{"num_hidden_layers": 9, "hidden_size": 224, "num_attention_heads": 4, "num_key_value_heads": 4, "head_dim": 64, "intermediate_size": 448, "vocab_size": 8192, "hidden_act": "gelu", "norm": "layernorm", "norm_place": "pre", "norm_eps": 1e-05, "positions": "rope", "rope_theta": 10000.0, "rope_fraction": 0.25, "qk_norm": false, "attn_scale": 0.125, "bias": "all", "tie_word_embeddings": false, "parallel_block": true, "init": "uniform", "init_std_qkv": 0.034, "init_std_o": 0.0075, "init_std_up": 0.034, "init_std_down": 0.00567, "optimizer": "muon_variant", "learning_rate": 0.00194, "beta1": 0.93, "weight_decay": 0.063, "lr_head": 0.00375, "max_grad_norm": 0.5, "warmup_steps": 200, "schedule": "wsd", "decay_fraction": 0.657, "decay_shape": "linear", "final_lr_fraction": 0.02, "batch_tokens": 16384, "max_seq_len": 512, "doc_mask": false, "train_tokens": 122600000, "max_steps": 7483, "dataset": "wikipedia_en"}
MLP neurons of a small language model. Each row is named by its layer, matrix (up: input weights) and neuron, and shows model dimensions 96-191. Each number is 128 + 32 x the weight over its row's rms, rounded and kept within 0 to 255. Numbers have three digits each.
After each neuron's rows, "fires on" lists the tokens most often at its 100 highest values on Wikipedia text that the model never trained on.

L5.up350:191122160150113125183165073144097171095194053172105201137169155108160084148186114086124163153181060128160128135180164157149137113196100114112137175166105127116063113148106123187105156145096115055129173180172119109131166168120107125159095084080184116110109151073114115152156131129170121096
fires on: ",", "–", " to", " February", " and", " –"

L5.up281:134147158104148095107113109162110139085169117150138130142123107171167181143058077135118153124131148133115128118136142119140102183172174139091169145125149178207144171094182093115091115109103111135139105124144135140140166069111165091140153130047067128132096126123135109165081180119135142122
fires on: " a", " S", " P", " (", " degree"

L3.up11:193192169117139129124065176106122087138123092116089087136077128169162155137108105138120149100113164165138132134139068109070158135110120117188119175115153130123115131204141153187093129099136152093117081165110175128147105112133130126134120139128105147156151113112153151154119095137122155109
fires on: "s", "ic", "e", "'", "B"

L3.up278:119153109111124180139141148157138097143092136136067134167111132134123148090088163138097150106178141158145185035125101148132134150127197116131095144071136106131121184133115105073116123104091158116107141100125148167115133145085147129121145101110117094094131120170123151133078150083126176173
fires on: "0", "9", "3", "4", " of", "w"

L5.up144:136121122065149207095156141143165077230141133119173090089143130114144105135131117031099107137176118138119145139116101073162116121133096124160097210115152115123099072102142091138084086178135135057092140167143099119139117114139134149118171130138179123178181119126075152089154151113150126093
fires on: "1", "0", "w", "8", "ok", "nd"

L5.up358:176175119140136093122087123140174125103106116089124087157131070074126164180126119148149167134125117181151144136110140112098130118130082167162114107110093185141156101156145107083098089180132119085113194134105082169108136187143094152158166122178115140185059116188157134149157138182110095110
fires on: " and", ",", "ron"

L3.up69:089118166140120126152108163114129131185125091190136168170111070126100104124093173085095090053195162075115180121146151090103111058129112149119095096152155091156116174147193108117124114131121163152142075157091120115128187113130069190111148145179131165101135118159137084121127080122179130149
fires on: ",", ")", ";", " |", " is"

L5.up230:150122144175148079170140106064132164073107166149042060174091133152117164120125174181133146120099143175189164125133111134082125141125153151060081148100052149155147140131127103122090135122149146088108070148113128154120123163119120157098129077121114145090145115183168179141171205166142086083
fires on: "'"

L3.up115:121120132121149110130065119203111137096154121144121088133109065115140127113092138104161107075128137071140138108072139087193135104103120178086072118178103101109133139121183135018114097177066131192149155149131135125110098086136108168066155137122202117087162185123086127140118154122143117148
fires on: "us", " ", "ia", "ier", "4", "ß"

L3.up281:142127050129044118157143178117173169074145159128157146121124123163166168113173114161147162137090117170119145127073110121086101180171125190104110167133144078101122111157140159148129100100133133120064192124092123111154133099110121177148153159160129150090149134139112131125138063221153117050
fires on: ".", " meas"

L3.up403:105106186163157126109115135121123140110114135065111105122115095079136144071132130115147143114120121147167094155161150140065115101096121145158183136117125182077092094160153116097113052140078071190091171107129132151137109116165143127112124155116078134074058102111176126210130135119130142145
fires on: "ic", " |", " Time", "1"

L5.up279:134135098115134109123170090115127108136149125110108104123069126190127121171161097141098177092141110115113069131117150120119105195187036067058077097081108123143128157144162132106146116101169084113085119128158176111145130127128130135143139095086094122157035127107157191147087170135120093140
fires on: "e", "es", " of", "if", "ent", "acter"

L3.up347:174130121070115055137170094110122135216145120155130096131133104117132172149124131137161120165112144139131092103113117119075141222142160155090048172154058112086145139134098167128132151063099129124154099091115168157137190112146149106107073137201096153191122160050108140148069091165140231164
fires on: " Pr", "r", "pr", ":", " Br"

L5.up377:078112161141135114093047145172115125078065116115074168116141078093122073118104146050139166155132164136206113098172088078119135093145109114106102146090174148128116137142158069153130172121135126127137152188207174105132113097130139086136154110119113096096145134088125095089147181098099170125
fires on: ":", "°", "ff"

L3.up373:092065161140154101116162178131066148162105140117075082110126136103111182137119171114123142105132150113206064167154109123079146149132123117112095138137156110133120077143204070124170107122130091138168136103196116116139138173148167138118178105089123117175115130151149114109100121123082125169
fires on: " |", "|", " dev"

L3.up424:157162190142138129081124140121136121152091135083148104113089152147158151118110118145112076131086123121114111053098152131102145098127093144180171135120151143104085152141172108092167117105114118094086122159092209103126089116108081166107110187115067068127160177117170125105093137188158144135
fires on: "ri", " of", " |", " in", "'", "o"

L5.up285:165072031088114109062064144155176129088135123077172089162114086085118100106105105098166152114127118119128102146104091144100097128133082108070116166162094120182092151136157100089169098118116128162175155130106126122126131139102165106093135153042085137099111093138133103158124166176157099146
fires on: " \"", " of", "9", " ", "-"

L3.up301:097122107168075154190139141144140102104154163134086140135134080112155131088138087109117060106135183126189149156087171133064164118135116140135144159107083158129122125128092108114158129215131105141112155107135121105136088058230137115072146157120175132133189128153073066160136161148141138076
fires on: "'", "/", "her", "l", " too", " time"

L5.up176:134167099082138109127132087087147151135108124150139180149170108045126181142143113133155147177168149132169138154086142088120087120116121090111104096117149156132187140100103148123140130117111053140126092070122087100107122134098175122137069119054148125101161147143081195157108117145092174129
fires on: " an", ".", "an"

L3.up374:147104144134121071122086153178109110143150153139121119191092115131133114122156145069087138174132082158087091114149118085154177165168107129104134149117157179104159165124119165156123148092109132161123095115150122179168128148103117117085164166159185110112134124147123137120180082060177126144
fires on: ",", "ip", ".", "G", "ing"

L3.up204:146114155109160107132089129060211172195171088126105141133096117124094134144151153114125101114178107188112200093153120110098151090179105142110118106205114096143138199142102147128176080115132139138131109155102163131094102089138127124137124132163075131110117177128115153130136121183124144104
fires on: ".", "\"", "'"

L3.up97:095092158095167172126067095131098081154038139137087082153154069116087117170141163085083109103148116174104148136144145136169127128098124125136144079140213116174159123100098113091129110100142146135113106163101154121149061144100144135183129113148144091102120128159127138158132118128126137144
fires on: " of", "s", ".", "ial", "line", "hes"

L3.up120:144105108107120113070118024153146104149102119153167154056120084110111134175156105114117188158114176132140107199172113143088155115142116169132143145178076034166140138152144212126176083138061121119118101149099099111111160130097122118114169163114098127106170170121076122114130110169112164130
fires on: "==", "o", "===", "as", "az", "u"

L5.up80:093124091126113174147092136091072104180117142149123106150153087120162046126185158097124132169167206118128172063119125114112120171117093070129086178122153094162061118179165159088127140141121166128112100120168108150087122129117144098099136075174157173124143134123039123184135140142102144047
fires on: "9", "bass", " elect", "pt", "o", "ot"

L3.up235:142132061108102141111161196108142190123133118106146146104128150131134196139123091092126139135061088134104151151143212039138133128232090142145170158181114137119097115150152125141149144115093169083105058117097131136190141127122110165163111121144151164126147135111131103129102143163129129142
fires on: ".", ".\"", ").", "\"."

L3.up345:161137057070090115083105143165123187109130128080115118083133108071167135131129128168097113123140158150082136075096133061151131124117122085089168149111082165115137154153145152140079149171094109066084166117081087150152149125110088155107120106167145111156148086125160155129129113130137081210
fires on: ",", "L", " October", " by", "):", " late"

L5.up227:147171154070114078141123091140126166132197123126091092087144103116176177126070129136205199131160158125089162129122143079158115140183128140069134160162142114154172155167118144139099136125132111072149135128130111145075132123165108118181111141147127134112110184104096115135135101120153127131
fires on: "\n", ";", "ov", " had", "en", " government"

L3.up434:095200140101133117137182141102157103160136124154126151119092149134134168153148169138142148147157131034087159151179180171152104143105125119177153132107119120138098153147142138147137119083090144147150140138110123137118123169121188112139139193130141133129093173128049140148234202126174100159
fires on: " and", " acc", " in", " Preceded"

L5.up151:107130128135087153093113114093110150119130088119195158075139079055163126121092156139142120157115116146129162127138119124082045125154135087111162147085137115059200105126161117157121124135140132154189144064090152094169091053072142142121148154186132107196077120118153181109101126112104096183
fires on: " a", "c", " |", " as", "ol"

L3.up313:076116135122150175155119096150148181103169086135083184118153138106140106200177104109102161105110114085099105168117142127069135136240188125135123142106195113126142114142145143098071172115088112132092086120090047077111157127095147130141138160115092126064097176174144126180119144128103110102
fires on: "s", ".", "ors", ".\"", " Goals", "ers"

L3.up212:077190088108115092114131144193179156138195070143154154082161134070073098147079117166135188157129123178152163141103158139129154142186081169074109120117135083130132130155162173161160197140118124102087145113167146182122130117113144148116123165162113094108127129083174176160138149135193147130
fires on: ".", " and", "c", "a", "um", "A"

L5.up12:121156131104153135131157171134103118162134129097121098160167085147119134162148188148107125092131167115142143106130085096120144073145160207073178079163158157108117125179187104182200124065157064123177128160109087094153141158128098076109111110168093123089121107112127096136148085090110132187
fires on: ".", " St", " architect", " Prince", "op"

L3.up337:096147165164130139158109157148144159149129146200118107133110056155099142128112089102199129153105108101118119126141133179128139088132159095174142164099141128124161102112135150146115106122129135133114120077119162166121163164165128112101169128173154086123139138110180123111126172147118168182
fires on: "0", " the", "ild", "MA", "ly", "f"

L5.up337:200172179134101119064178122163153190075210135145174151160108173096124158095137151090148145074138103172142098165131140142165094059148128089134099139155144201172092141141137116110141104100144095135153095118141158165197115134104083139132056151123144119144196099176105146141147117144132072170
fires on: ",", " and", " (", "p"

L3.up95:128109112164059067149139096184095089152050157193118136141077131118147123115141114118104182113128168105122127146127102100198133070122175132092178171136112088093154191131173076145098135088106145097158119149088112086163170157140121139121120079148153134183080144112125183113164079082160146186
fires on: ",", "\n", "F", " Air", "O", " M"

L3.up56:100151102097157158116061153087160110111111141089125093174131117124087194116153105160087171093175153167076097164175190061145138133170140151124163154122173185130138159095132118093135140108125179138117136157108185170157126080160103144150085175184079123083125140113145166102141096154145076105
fires on: ".", "r", "2", "p", " of", " place"

L5.up114:117126138166123159152141124164084168190142016126187146110128121134143130144093196118125141141104173152151124145140099111100128108056075156107090152157136131131099144147134106143078128122123091143134166116122130169150110139123065131133148176121146171140168136188147132179097067156095111153
fires on: " with", " |", "5", "8", "6"

L3.up21:137104120101110107133154114134108127194112091150108111115071147140100165181061145020118103127151150108053181137150093185065166092159128103128131118105073111063133180105091076113139151145074174103111157174118146155106077122091149077130097124097213108106117149090114163121161163103149104105
fires on: "e", "a", "ing", "s", "al", "es"

L3.up285:154094125118144137133150112099139123116142075167210116148178072142123092123055114076124185130075164082165155142159136145160141131150093105165108124132119143147135129097155139169165088102205136114085154148144142131162110094131114125193059127139191133125147143086126163094163077146091136119
fires on: "st", " |", "\n", "ur", "b", "th"

L5.up132:107100061115140103107104181128132096106167115138086110173115132179187122132127154137054146168090113085135169118115063179096134131087089167128110156101192155091093132135101162101124086136139136147191159126152194101138130137119158097145148133145146148160105131142109170151181157111137141117
fires on: " and", "'", "s", " of"

L5.up363:139168099113121140111121116135205182140108142131166080130105138114124095163146122117178162139113124075125099124145136114143139067125072126132113140143091068126121146135149118186206158138145152120165095125115139136149125120161124149145102163131101104137063173098147126108159182145143156072
fires on: " \"", "-", "/", "\n", "0"

L3.up279:202112142152159101144133089131145129127121196121097116095154169104167092126105114099079154145127191117152155166113143107116105178123075102116195140064148127131110163147141117121155141132108100110111101121110098152139104155112145151133128141130077118142107124172181100139117094148116030169
fires on: " =", " of", " end", " Hond", " n", "amb"

L3.up271:128148196078111098120073161122105098120112108161126133072056137172080135134192047121112142087142093090180115146165141110136186122116126110143160117164121139140060164156124104165157102076158120136105141153133139132112137120166141182138080133151076107145135164147136182176170139125139169165
fires on: ".", "'"

L3.up127:148171113111138154086104186192116096144133158142122135182086138162139099159119180120074077142158131120125166065172113122098129057103157106082120130152172108107208143064126158107122156129135189138130136153061130153111122170126186144153099128077112143068162187152128099115122178172102184142
fires on: "'", "le", "re"

L3.up113:108147091095110174138109062070111129136093125128139111110165150146136102200124080074124158154166134083124146130110131126110129158127109083066104111112166181161079113124129111228168129138180189118156144118148182077144126108108116152107130117140130132145104152087134133168106114129114103097
fires on: "es", "ent", " in", " on", " three", " two"

L3.up10:110118124148099162159108081105169165108169119121117114038167127109100101171115097103144153176070101104154114156086166139134084110169150160091152082150110123102126104136122200106101141163113130176147137097094163177104139120125089121103092108137095172143105156134137104100038115141150103138
fires on: "os", "as", "0", "is", "ers", "a"

L3.up317:124175156155102142126168155155168166089176100154121136112090128157108143135081197069099194094114118189147161161129191160136162137113160143062136193141136125147177124114124119107124117086088135150142115106148103095107190194128127176166095095114144112067067117139110156077134096176144104149
fires on: ",", "\","

L3.up126:116089101130120122117133118084148162104090193119090135107123132150221150160096150137107129112115098118117108120111159170108089122182159107170106090130180124079090097153112111090157078055102147111107146156080120110123109088097098132141050129160169123125198115137121110114132118149115049152
fires on: ".", " mot"

L5.up9:104073096093120087151134131147129185136118105103128127065166102107117138117156094129114178114201081172161117159160194163144107112129120153078087123180173082102082018122128111117105115110096151159091128141156131086159118143204068144138104064163078180162144107109119146144107126150178151120
fires on: ".", "-", ":", "ock"

L3.up341:130156109144140133102138151174123067134087183093071149101145134115141110118117159084101116084161153101127112095150104119130091167079149163128162139149123123144121118094114086151103100077127177123149151171105156173115140104147120101152156080135135069169106136116163158201184130140147169183
fires on: "'", "1", "ist", "ing", "s"

L5.up340:121163095095090135123104165109149105120148109082136095116130141145154087138153167158171132123066147188134093119188092093151139101151141109132083183155129169165137104162157127136145077100137111152135112168148169160166063177200156173099087107132177164183118104114137116194110148134118188106
fires on: " and", ",", "s", " or", "ary"

L5.up286:139144105086175070132069163103153102111162141132088135092096085149146131175151080116089076152109038151118067097111156095117080095103137094127103129113155128113130071158166163155153121134112124128130121147165169138159091173099145142145155185151122162118099155137120150145146073135104152162
fires on: "\n", " the", "."

L5.up158:115044150115142164082133125159130069152177133181091161121142152082166158139129124092151105147169112131147146085114127176153183120049118124078110110015174115188091133160128109121156089117100133092069112098164148127157134191076106148140134112082095142116115114161143102116132119091111181189
fires on: " sc", "3", " of", "is", "o", " &"

L3.up12:166165117153148100136064145126146134124112094150118074155098073125070136050145170099105154119131131138099129135151098136074113096109119100103069124120105099196140132125117119116125157097137132088118110111174171165130092149169128163138132112056089141140092161102119152175135061118135155096
fires on: "ic", "es", "as", ")", "is", "us"

L5.up250:146140100097122154106129125151120181152125082126087089144101075098140107177163135140116139197161082190133160154137123111120139172163068163119077094142147134089143128154091176065116133157091102089139124093146179120140161140129173131119118111101141153209111156130122117101139134106126138094
fires on: " a", ",", " W", ";", " and", "a"

L5.up222:128187117137093124082116109146164140118082101069144181108083101104174136189114092160173103157106116148120168145206094110058139086169102080078143172130111130107115076127107080159160120099147155088127143097114095140122133073118127165125136127123145023128150132149203152187148129142148157126
fires on: "\n", " by", " of"

L3.up109:149172101174161152101088143169140115147179091153124121159144114133165086094140119114158160147223166157053147101148107097122056126095183124210088141160142134152110184140172140140093145106117153140113148149163177141142110130132092129103166160148137181090086181163093148172105058163103154097
fires on: "t", "c", "st", "p"

L5.up182:181142139129138111130120165125166177194175098153101103125172149067164132176073137069159167111145178088150083172121136157090106118168098119109136077137115178058126115085129114117129086153115164150138137124137116150164131127192102150126129092139128169098106103097155135209126104072057128117
fires on: " |", "3", " of", " other", "0", "8"

L3.up27:111137114137076107110121154083157142124090180152115101128149160131088113060088114097115087153177144185148170152168173148124066099156130145127094154108123136116155134122133104177076143183101128198154161122177147115134051168168071204086145180102136125114184123144059153142095113149115172098
fires on: "s", "-", "0", " |", " or", "its"

L3.up436:120103072143157107140124142224157169130207105101097126124167096128189129190130089099078140144084150143104155123089083134112122154132148034123142143119164210101153134135137132126098087137139105174123122102117107124131068130123136107099130157093135153094155086127125180179093124165113108146
fires on: " of", "or", "ist", "ary"

L3.up196:137146181071079161125114153131148080171132092164133127129066082076151119085122154070139157179166133136130099137200067139093165095124133163151173059104146079099160070129106095115167125077185106149202109116088082127137127129162111084150150127136177122161187087154126108143130160174146153122
fires on: " by", ":", ".", " -", " as", " and"

L3.up67:116131134079198145105140118160146094065110148134140121095146063089158124130108152170128096125117113150095220145150117104173114142132122148090175113106149112162209074198115115158164093118145178151076102061164147107124128099097124138131079129154105153173102169132185154162160101131109168105
fires on: "et", "F", "p", "f", "ut", "au"

L3.up87:152192087096102146127097178121101137113174172198129153103123129094121097094126168122131109129114142151115068114086188111143083145173091028160096168149143116131124132097172154156119056127081102093108128140152122112186139136112104132170111143177077140151123129123156149129149168126117101111
fires on: "T", " an", ":", "\n", "=", "Ne"

L3.up206:155135089125135163091155154115136135119104134110172130099162160097142104140150122185186049152041068196096095168118160135088137129136073103123115120137146165069110133187130159151115165174098172131136120151058171120153116089144108191097071077118108139133069157163163083137184078124159090068
fires on: "-", ",", "p", "ed"

L3.up292:065134112102117145102098104131162072189081153189131116132070108136148109173119074096079151063176133123125155134073118173175178092125151124084134162141112108099112160164178050160128173140098143116181143094133126048072077151144122155090106117150162055102167103134150133100151067047155172141
fires on: " for", ".", "or", " by"

L5.up411:210138104129146176069113102150148148124104125115144143151128166126171151109108112180152169157116100227125124151160098137125105141083155103096141133143109120142148107170181106113159139126073152129140117093163118057124111126120148135218161128119139126112139144130111068101152084132128113111
fires on: " \"", "ed", " him", "ued"

L5.up440:136179060189133129096113177107126122152189123132122094110079083150088191222141117166131109104093148146147105068135112089146160142112104137087125135099138124092169079174180138113111177157156159097059099106135138097109174158101116172152140113139148112170045182167098162125138106147190143088
fires on: "'", "-", "th", " b", "p", " comp"

L5.up54:100142118094099152095133096129121138159121140099145107146123167173149149133101111122139133141116151097080124170155161082117076099145111091141079146184150142062128177147172168078108177106140095123086095119113081187110111076140158084159117095054048158160147136097130116124146167145130135138
fires on: " a", "1", "-", " degree", "ic"

L5.up179:150139100138148142064144108094135112159181120131193086101057096075173135181182111108128190160179067135154200092109122109120106090082144125145167120166122168152051171197132108135105163070134134133129138150090148123159104121145168062156093142105086098056108111134144088177153126116087203117
fires on: "1", "9", "0", "7", "6"

L3.up268:195111097142134160096176042131132132147100092134138133204078065080102100180171132113092141108120100125152209136104158141183134169066121121168120158138120131105123109099126156163074126115111126090084122129146106158051110154136158192132100155111126151063105125110153126131167079147109215062
fires on: "3", "6", "5", "l", "7"

L5.up370:116129128146088136130132114106098160094117093079165129127143131129072121188181137056131189094102148146126119141131131024122138164096121142114111116176092129122208119151069090124055153138104106107198138100151126123146141128081165114095154121151162067202106155156150106128158120114160170174
fires on: ",", " is", "ir", " poss"

L3.up283:128171159121156159102145097092059131153130098101143133103104123135089159118088125147166114116109077128151140169143124109128078124136126082101102141147187116123155146115136106211184149101119097195135117145097107181118097146104116116081130178092124110118119168143107168162150145096169140127
fires on: "ed", " Preceded", "f", ".", "sq", "ied"

L3.up255:154096100101118050103153123101175132105101132129106089136123159092133125133096075191126205154133140152077152111160136110109102140146060134116138141084162117117181115109127134109104160135113107105180167119136082156088158192169059116121100084106161169136152141066197074170093118093086175115
fires on: " for", " of", " United", " Chinese", " British"

L5.up224:110133116181135104143111142125143080054137082137160101119114046156102126085134163109172160125171138095176146107167141091113084127089170084095183125059120111135125193141166070168150107095157163151131157166124162124098179070134088132174120072177205093109067127125130101187165101131175064071
fires on: " \"", "at", " on", "am"

L3.up34:147128096163159144161077161107160140115139095074117122126099145124164155110091165147132151129024118116159151137104092142137101128114095161125118172158164130140119157089139167117201146081137131170129136068134211145127146129155135137140104162035117093147110146149120146172139138134107153166
fires on: "ed", "ated", " Preceded", " other", " of", " led"

L3.up232:153137112121160124129199089160117142175098107159110131131081102137187163105167143167098050135072078207126126120121143125079135147100124113147167137153098187144208116179106106137115175137124176109138082093111133135161180108172109094160111091109209099006072123126153116159124144135127122128
fires on: " such", "9", "4", " |", "in", "7"

L3.up88:137142082105115185135070125133103103159055119101122121137108106104165179098147127119096148170122140105140046127107069119156117082069160104164165154107164138098094180149181128083107094087142126156180149072173129162050175156134141100175159093144225189119088143107108129077176129101157135111
fires on: "6", "th", "op", "inth", "9", "ot"

L5.up142:153094105103132123153117124105129116104142116085114147134170070125110125147162127094169116106083083150155124111148111126205105117173099118176147105084072188167131141150183105097174109088096126113145106120117134141139107125089170117102165093112136095098099140113158149121134121090118193135
fires on: " of", "'", "s", "ary"

L3.up208:125144165121142148145197122145115106123102126081096157126104112117108112114115045139116134157164096077135105115197088107153155156159147149128195138113102159094122163130153147122114138140163080118148187111033166111085148130100089102154110205122146138161091127112143123134092116100113134116
fires on: "v", "um", "l", "ch", "m"

L5.up24:122093107128130111139134095138098199081122151129087113158081125108046131147145199124157161174131127107130135162086145076111119122099140151151136136134183151156152093141123083105151138100158110150168163127124153159116129186087109162108083118110120182143109124139108104116104162085128058147
fires on: "0", ",", " is", " As"

L5.up4:118125123055170055156134141138147114156148090141170158094142121100161147114139129122108106098020060110112093119118097137078144170156150149114107159133128135143126147122130154106119125119118166093095120112161195160099124194063176132108087116121096171163178141211158114189190152119154139173
fires on: ".", "ed", "te", "ourn", "e", "ing"

L3.up388:104078119082100131141097186132121131088123155198104177132112120142109159156148165082157117098140163106177137122197192127136130123140119153152033140113160112122091153164141174112100129085118153194116125109128136101125191121112081175144100024156139147180090184161103134081120139141159211146
fires on: "s", ",", " is", "es"

L5.up313:174133149079114077114112129028136129145162118126094168130133086122102097101198122113159132152184156078114153098134132091181095185128096118081206114122146162146156186128127172102125095120119091098156140094092044128120114141118182143138065168126086159145131150080190118150105119055137133089
fires on: " and", " a", ".", " or"

L3.up220:170106079133120105071102197060130149163111069112099107086117161124194168116084149159129152086119135093080098199124137107091087176132125149098124105159143092135133088138134159130184134118137189175186159152115120112109130109113064104117111109204141150162069155105137125105138136174154126177
fires on: "ed", " used", "b", "ib"

L3.up447:092110117123107131129162152079153130169128134096122143110116126189148179123109133123172184190207118141150092143192075123093082163118172078065140073103135145182122158155092106131119105130102135170121164156154149111144161186139098186146094169114154067147193132165151163146064139050082167154
fires on: ".", "t", "s", "y", "est", "th"

L3.up320:165162146111125124154118130150073045153059117061118108133130151164105132147173099147161115115132071170083145126086143134120110146115122150121105163102100134151146181147160088049114106096148105082140165158114127155145153128170141086176167078138086138076162192139227145142120145161110176095
fires on: ":", " Al", " of", " al", ")", "0"

L3.up197:161122107189114113131109140094162097142119160147149101172080134132166108138168157060056134117139140070112068192161111116161172162125099111116176081091092139181121095076087111121136137162085109094170103160156134109128088104143145132086103135116193089075124158111120094171205114125157113138
fires on: "'", " to", "ue", "t", "s", "ryst"

L3.up146:169119142154119085126151072115149174080107142155132137082152112156131128165165123044121155126097131149099067177128157109090080134070089085104140111135045185111162148159069138129140138148170137091125132140175205119122172129161092182121108113106040110111147139193135120114129100135130089159
fires on: "id", "e", " by", "d", ",", "'"

L5.up180:115144131128126083092160129098145123118083081098163151087103028027135140169087185157123132138100122129141103131122125109158125144155123194132100084190134140149061112133137110096163102144085156122078146126123077136119190166161181137138183066088106162221118096174147079123157114181145148118
fires on: " and", ",", " in", "d", " into", ":"

L3.up288:144110162113090139166160146100191206039181108132127164138149098135135154103126083097104137099109154159137108135056199084134044147104154147097158198125136146124068122119102164154116091119113135127124098137139085109067102195094136200091125152104120125159126197127102089129107146113058122147
fires on: " I", " office", " South", " m", " federal", "g"

L3.up352:167092058128133182110089128146132133146175156112133128150095110105171108157151168130174123129113101154155122079146147145131178130115110124097092123115098172169150125114125178112140139162088060112116112118124084104219104135131141116118136145112058079075088175166153155169090163109149225131
fires on: " de", "ro", "el", " Al", "re"

L3.up175:111111088144085104144111102124118183095106115119084146088123129108101160138073128162112162150100152164106149127090146110138158102153137206108121154161120059082038125133214130106136154094133199150076161066107104115105128109121117142119163142141154135059179102041173101150099115112178094134
fires on: ".\"", "ing", "y", "”", "ies", "ly"

L3.up205:147096134136115125116059178128192113139107115104127094110063144187102092110146106109110120193176126141190165119195142185172153135105138054121113098123106112190126136109106071111109143159093147170122164138189119162144113092155095143130117118124078147154052100150122103126119091162096189083
fires on: ":", "ure", " and", ".", "ts"

L3.up309:124119147129058127135165117141086058133107124044104120080107127128165115120157150141161139165097129130134090130135126130135127124070138149088219137128126133129119110147103121124120179093152147087115131106206175122130141158098151095162147184077165115092099151104127103119140108073125187094
fires on: "y", " By", "ry", " Sy", "ia"

L3.up245:188105149173141093152134153112130121143092152104131143124092130171152117142072149032170119133045132113150124181142164161114154086140145097095162094071145100180137127168082168158085165101124128151130111106131129147105093120133141103110104115087185096100107203155091061141123127122091062155
fires on: "s", "5", "ical", "ing", "iction", "ics"

L5.up192:176207131094189118123085128051140093084116148160096102156127155145097125090127071153111125132093072120164133178117122125125092105143068151147130130085123170128155131098181149125105139167109136127135101141096164128085097088124065173104068169069153155128073113143158089146135170112124180156
fires on: " |", " UTC", "c", " in", "N", "r"

L5.up276:146189128111138164064110120130153141069034120117089108181107111079119140126137121145141144137149175129153108164131091105088125165168189125104105159189080150116119050148050100130153154116168156174127154153123060092179139115152112138115098149148108115194089064082129098121094115155164176095
fires on: "ast", "ant", "aps", " as", "ac", "od"